Part of a small language model's weights.
Training: a variant of Muon for these matrices, 1175M tokens, 10095 steps.
MLP neurons of a small language model. Each row is named by its layer, matrix (gate and up: input weights) and neuron, and shows model dimensions 16-207. Each number is 500 + 50 x the weight over its row's rms, rounded and kept within 0 to 999. Numbers have three digits each. A neuron's up and down rows have the sign that makes its largest values positive.
Before each neuron's rows, "fires in" lists the words (lower case) most often at its 100 highest values on Wikipedia text that the model never trained on.

fires in: "with", "have", "had"
L11.gate1454:513494557588531553571523484493597535568495456469505471530497542558493525509457399463519427458539483498571469487541605505481496542539484492527582408403507483588504455478527451419459497436495537517481453441447540510469544455539502506390447398424529553449502535513546522457496435491541455564429497477515485508448545477512509459543469504506492512440474529501387526499445526469466478507501539522561502566473625473479486585458462474517475493526435563539481459514427531463475512495425419573445468474523494568548392550461451571544530444594450500520554460498555566501472591523563530446
L11.up1454:585537567546553550611462538468501483485535449507480498612507478651490576508530528439559477508553425410549483505525503438467583500509549480473575432515555526579526370451507634582499554551456505527485478481443479527555476528461539525552444459491532545516425410556472436555473539479448411559445487552518495453435485441493527423558509462538545580505524410486412498497521492498537482490550529499594467459514577444492524562453507523599449452538442442483402483475445461474477408504572503549445410497464513479617438487530632490486518524522468548423588560436535533443476562605486564491

fires in: "of", "any", "about", "at", "either", "isolated"
L11.gate364:545498484547490508524400441459471443460570523577560451484578470488458501477505485549531552481502645481614501457579430422495525505606528486398408487590426478447469497498544622447573504452566428530448486495494516459541571524535541544427453473558603515487480434558550492500453574488456486550454506460502535560430501534522446490440500485439493557502434514486502482525521437423508517435534483477494531533487431410560433455547483472538478545482417478426524478517446584601448478474458439563572570474490522524639442560432554449404554461518470387404498478534386512459479539493489492439
L11.up364:518506588527562515553397470604521487523506490556528543488537456530494384445533499584507480378495480581478471505692505432531484569512406518517545530408533560456480497542484575530518478530471378440527507418435503434455561491531586535470518458464601411355482502495542386451415449406506518548532557529593525506550505555492468481548673524541535529521528590493466484515467527459454411511614524471485503517451484459513577500469594494443553589520400560504478462527511584441552547497520517484523491530482445493431512539491482457492486481509432480490519553514513518510461472523532474447

fires in: "of", "from"
L11.gate316:543465574517522462466480484532507490452451489444560617504538427362485603492517644550431468557477519371512442495536528502457529537499482454546588527502425416509446507585468476501584476424503569541547534442557446543523485470560461532535578567484550474508551555473492532500517490617595553452429467505496461538492526543496468495534547556501515461438516539463501413516526522477535420633662535446562570464412482621499464513517434459519504506541538508370528512476458511510473511443510470483504411459450513529478532478453456515463504544561576480469527617471370601547490503451451588585
L11.up316:607389552529545553495413600415526476450580520517470537476392572464448399536454523559478491533615525570508493539628549459555551559430570550516512571555442496550453532493539473516607513529537470578486523463487412553557443455554498465482423463417487425554426523516448527480479554461493402618500431624565522570571514439535495462461560470553503434427428539498399443512559531463392553488512461592544358510469519493555508512499571534493511505494466617418470450463525553563573510479409556469504526511465416547496438474522554510520483454555477516482551497611462515489447577469436477471

fires in: "for", "as", "former", "year", "club"
L11.gate1036:557498526546553521533484528509448505515524474441508569479519464469496463535549466504478559388505544454421464553505477487493466494544441538546528425575500449570531521482499507542495521420558468601554488513458440528512546447385573563504473399549520462377530588547500538442538504454413571487491397504530561512536359483516511463540507491493533434528436600564491524518554469509496512494364512534466476521526428472540554521509461454461509448494466532531473476533446458437559491448461494466520496435491479555553427590503551543519529446538522559508593498553482368474439492428399562564
L11.up1036:482446433541551538497466518500487499532492439448519524483570515417444582566426426462454536510451486458513467522516452484589560517407539479476509477571588607532533492521604515466430548503484522538355508533377513452495478421500517488428466506574588526538553506541440483547504535524443552430469447462584443575566427512559525434544582433621475554594490563472470458547455620460530494531434562577534416491482550482526518527467551494573583507429487530566523513498493497533573456532439509531556476456499508615526455457499502511446466534419437431543498477490502512416502506479536483546

fires in: "to", "who", "made", "up", "may"
L11.gate307:519552468524566611398530562424579518419450488418459410563493480513493581533509471570437519510495512552490459504474570493463461526462537482442473487603475468486512507507522541526492437436514484546492505392557558540539518464468497471498484598443472442477555468586428572471561494508541445429585563415482526449507385540501514416524502511508483524482514490451492305385589499510553449458500502460543507509531523503438507532569454552501463433557547596485419432525437452573516433497535509594486460523508450496535453510485536473523534479508568491544503383537459539497467496405483424489
L11.up307:539538442565428406502531532446455571453481548507529529493557588505476389617604466527476468527557499545455479458582506519472593466456518447460440495540441540508537506434450397550470548406555443429460520473570565538479509472517531444452500406480551515576473519476613506483476586539543542450439508506410451416505531421466477475523575470450525498495574537370421483440469475443504491539560432527598481596515514483489522524460447413431446586479526544526538544488458573472571540459486500529469408535466473569497415449495463431478499503520429484499508503456540448574452494502466421508

fires in: "with", "record"
L11.gate1116:401518471589419519471441476498483500450452439501482532504512506450539535481433491494525548421420403481631570470482488516423505468556509529567448493468508459561493579572452432545531489450456436512506555571545626508508509403478468417493396461568476441522511533487512484475454530507470419573490467495477558502528534570558564577509605421429455500459530458417446486483509426416565570385499525511481499625505468532516550494500516534580391398563382468546517447531515611428511561573482550504532591544446504505425509453537466581548526507501522579501441431520471458482497520462592517527
L11.up1116:494411454510548576459486414471460512447452525567413510501466517535519371545496459469493554462478447505481482468434523370534522495458541474531453546521511445470606560435525551547463495533537459407461429383446487510420488464400547533455529509450530485432421487564527416517421513525585538529557454517563512480465604489521501456543479456412499477431545463477540480439458480508510467562582483394563591465450558498501542442410486536512437474486482443418469486556514559588431540520429521461499505456497446500535461573506523486477508563442453432523429476462534532509497565556530552582

fires in: "a", "the"
L11.gate1387:503582569518517476509513500498491379503637484421490491400598473531545524490511507498516448486510462571494588480590535468518471577513412508495521464443454506482497483522452471499458502484441387494462562515515493531500536459505500599440560498544484536444522532524529465391566412481487481557437464523586479471498496428422423500480533581545486436570526475470452412473432513442450508499523468433474505448518520541464563428557494525480451537534455421446540496556528468557513426493512481563446536555646577493509497483581452519517574457502531537534482512552556553400523482458508519599
L11.up1387:579425455495529507562560460443447500497487514637494566502489587477544588404449453502605492550523499386490506484492463520529476539542503464542516490419564476531548555504495509509414473580532482514506482593550488478490478534500467451539531488548425477421470525536471498503551539598540489513530414494423459489400518440430519434547505429489531477569473405523500535477499487574557486499535502479586535438553447547488544556457495594589480552509423472505464447485427499421535403461577580514424566477521540490611490555571507465487536455501446534531498548586552454532511572557418463473

fires in: "as", "if", "when"
L11.gate637:562478517590504547535383530406557509470514554512473415461540591440494540524446438506547503497475478402519549471448476454577492443531543517561584482524486441492564484528513464489595509474512551519493479571521524450438598483463538534509507476490593472492497525584446474523494443514441402578514511515550495431484521461512527546472560462535453484488558457476474483445460541571522453517472432484624431543500502437431524488573472526545546516466565619569462473504388549486416450475472508577470560581526486474505624446536494550498500485460533436502429499538479526438427564505488454408
L11.up637:473457465470377579520507491531381538460536529617497556381493481424470484484366446553406463452504542510494540453467423500555470503485502437563487481468503451495594530451484535522537513520475457562540513514485436479542481556566494451393577464477488648523546454568560510431580533529502473567513569579533475366466561505511517504468486474553448457515536452504471548436504488517510487464451547503551420510437488459418607410484505497496493452499529459583620576488477419429447456442533552494432568546511543497427566505446528544519437509479420572528446511449494426434361553533518534554

fires in: "until", "when", "so", "factions", "for"
L11.gate2284:535515500450477447542496512521480511510646480529348477373455537592525608464506489565442570561450496513591456454417514497437513497432465418519547533598455532525563406541436503478579541467519501410488479479517483495462505515471491478463448519619424465376536491379535479589619399537513466528489453509423409497492517578390485531569562501474465494575507496440540530501521513525517522524475486488571469495537458363458476530524533574526544517486536544455580513498510461522493483466510381535489516490552502511470535553443491495507412452481526386503593507533488438524562480552473459518
L11.up2284:453424655604546417560436475447420484500581507433456430495538511391508445409393547572561493540459433533487507509523484487479541474539564436545489536558511482541435445519491447480631497417525419422471403506623434489467537461576489500529541523528538510522464462449471411518518478469482459504535558379518507497508570539576540479535472432465561559517459499493506534461521477548413467525447463537521413505588579446450529475472526531487545429502471507515494453461509546531540548414582590453501607477482533554445372569430527525539488547449575478598478489413539439419493486491511453451

fires in: "due", "of", "not", "across", "at"
L11.gate1207:518608537450496480526559539559400520454493456594552575499567529490468442527506514498472550491490497449549437475557478467541495514434463445527547450521515517488511486503544536522539418517470578477524437482557418551531416530482575500472566549480494451593489449421487440427479441434458442558488647512504459441522462589533539545471441559530467500548492530459565563446457525496477479495534591506384533522507454463540472489486574442472610457459533532468467600386444463493594527588579596472567544503501507533513598501481530581500448531430443533479485505525505482606450490421444493478
L11.up1207:409435455497522507571491529479489499466524365519506533489603490565467450467472559487581486605650492463468490559605518524522528475530454548488538377587496512507376480532489515461521598506490494423431595532494554508513443468508504512447483461551557619497487430530543404428523517464465493462511501532545486446565492513505559547527531504527439514503501413550547532560442460565531412585509508474522467427462458532533522473601515460555488486551473578503545459490490546505381565517557590443590515423407523528402479412474559546433567528501489496519468483466533552514472532546420517463

fires in: "to", "working", "work", "worked", "works"
L11.gate1401:442485475460462468462566569443540543533448415423551442474419508500500522495484533541590427548427567484418499530528501501631492494559531576500435474533459403518441479489550428528529512577473515492429475510633589497459469491510511511452469475486460486465439430450514504523524486495479416571519519470479522500530566539542582617489475528474541501452480422503460498439440487514378511549535542441501468534526476557451457491491512443557520348501475464448556497564505481445558575597532522523504528506468301596536413383565448431454452551487460484559416501492452450465454563468547425572
L11.up1401:432485539469506559409608542514535488510463499642435494477501506437462577442523469541482536571546465434606545480492454475461554527479452528537497508552513471403540470441527468443560453533397537499475453433578363504509478524487534518519562456531486500502511508545493497471547583522362507450499575467527423537465471525564503488468356534515463432421494502433654536501461521571443568503442420532526496473562481438469500506609504537383468543465388496557523485494521499486571518523590545497518451567492398528507580446471554543424545521552533497460497537454498598472540481600470542482

fires in: "to", "an", "a", "labour", "should", "more"
L11.gate1191:441508455531417552497545451506443410443562511473511564497603457560560551487531480494574418442512516615478534509622539516457544506506614451501505461521467520538506452457472425484458595562494456565539546492579462512588537536407461495546465505520545556516442438525573494460579442511589482609471545517524590592577557426464436440500533516545560484414511523476548436418412489547436511489577398490569468471523422433454512402519517482467562457499501436519578507450521511478456576549540484524436437501457509413482537503570399515491411444436534529465542463483496612536461466572583471477
L11.up1191:558475540599504507467523527454540497598456460502405525446539495493538479501498536456615556462440510480572553618518529455432558531454546480540530489492467506526432549431429486428473565410523528517499553646549478512417554547510576472500533446512580531563476515452464569520399484608534484555501500385524492607584564519513517534556520408537565560339516506513540454469460541540447459548496523512508520459502486555560599452528475495538501530492501591554521444481474460561429454558506494495501471490508487500522473516545540455465434520505462468499544372525571561478470558484574492381

fires in: "to", "at"
L11.gate1644:485538523576427545423515467418513524498502534492460446494530497480563473497480403521451527613509539456476562469567456474535523527593523484451466502460424496586517497443451489501409441506490582594532500482565632556516512481557526449443533534631445534417523535518505537473449556474451524466494472489543582542547511471440380492431613530433499498546533439434499540570454471426558455553487517512398572471591561456503533569502523567506441427574580490586465517523529518469508546561446588525524527500489433484467492521529574451517499488481488465463469422467506427520473493555470417492
L11.up1644:493511475394452468462444461470538517541460403520536583469474358524454475568458460527596474508474553485479577445413492377473490359496560481424520451540466513543572484549489442537431590577466443478455524434486497514385550473520530536531422461452525455476501602522447453533462458530494505521482525429375482512607591456505449550583502528498448515428472503489534432465447476559486501474544476531379469442488571477403534502469429390478409530599458505535460473501486557523530537520504514358528426552474502420535395491620512542487513460466527502452544507561499448548516577440529527565

fires in: "from", "on", "to", "through"
L11.gate749:539497447514566455582547454558499466491502502534539428410519438495449454450537574521536443528539528463458541555400445502411513525511530474421473397410467532526537566473449516455641453462475506488494474486545485536428467427453500474505496453528568487512585574546504507390502608499563482481584469448503466518506482511474509478471559447583384522392432468587642508520571470512527382479518533488535605458459566503501501462621432472490553536412554477481392480528451531469530482494573475495503516487425460486523499452495491579463484516525522486581511531586504530543512477531517476476
L11.up749:497518523521489498427568451513599519572543416519476473513489464439501487493504487462493523472510588513489595491407537531434414559464542525499456475463522470590566508559498506475512470462513525457541550478476468434526462499459454431467457516560520459431470480531472505476503615551485439457532457399516480514526452485432493490530536460452448460523484475572595599515421411501523521512501424480476517487509475410461571503544560500530525471547492503463424319521496562322473429465466503511553578547521452486563512459371498569528501536527496533413469443605596470481530473538551454548

fires in: "university", "national", "state", "department", "house", "texas"
L11.gate2434:531537485546548468498534488397493476540439462580461527516481573487495481486558467524521512494429518523433595550447577516532456558581553468541502461556504500547494481473544429459469472580452441524470472498496485513540497513475441557435438529542562496536450507447415485417556564500478454539552480521521576609445474454544520436502516444529524539534388613598481338566527509495473474537601490479479384513576533603475516513553556509489543450566564534516451520536521523449497528463499537437522456453438451581475562527533550521463451487562496518536572484479528508448485518418611513501
L11.up2434:465493530460491460506619587407458534445433537591498546581471487541503471517485521499499477500546461483432489443538497509493531589507473470508439497511534464455439542547480396423523543491505464553559497528575421548535568521516502606574509540534542530572540497413473485521489431571506510553538488527535451445489514477444444575451449556538507510463428535421457467552442482515530500553524546469545474548521489549473535452471481483471512467542467536505502444522488557483525465550528573554561532543477533410567604461482531476519560466502376463459540549565485551503459450513453568538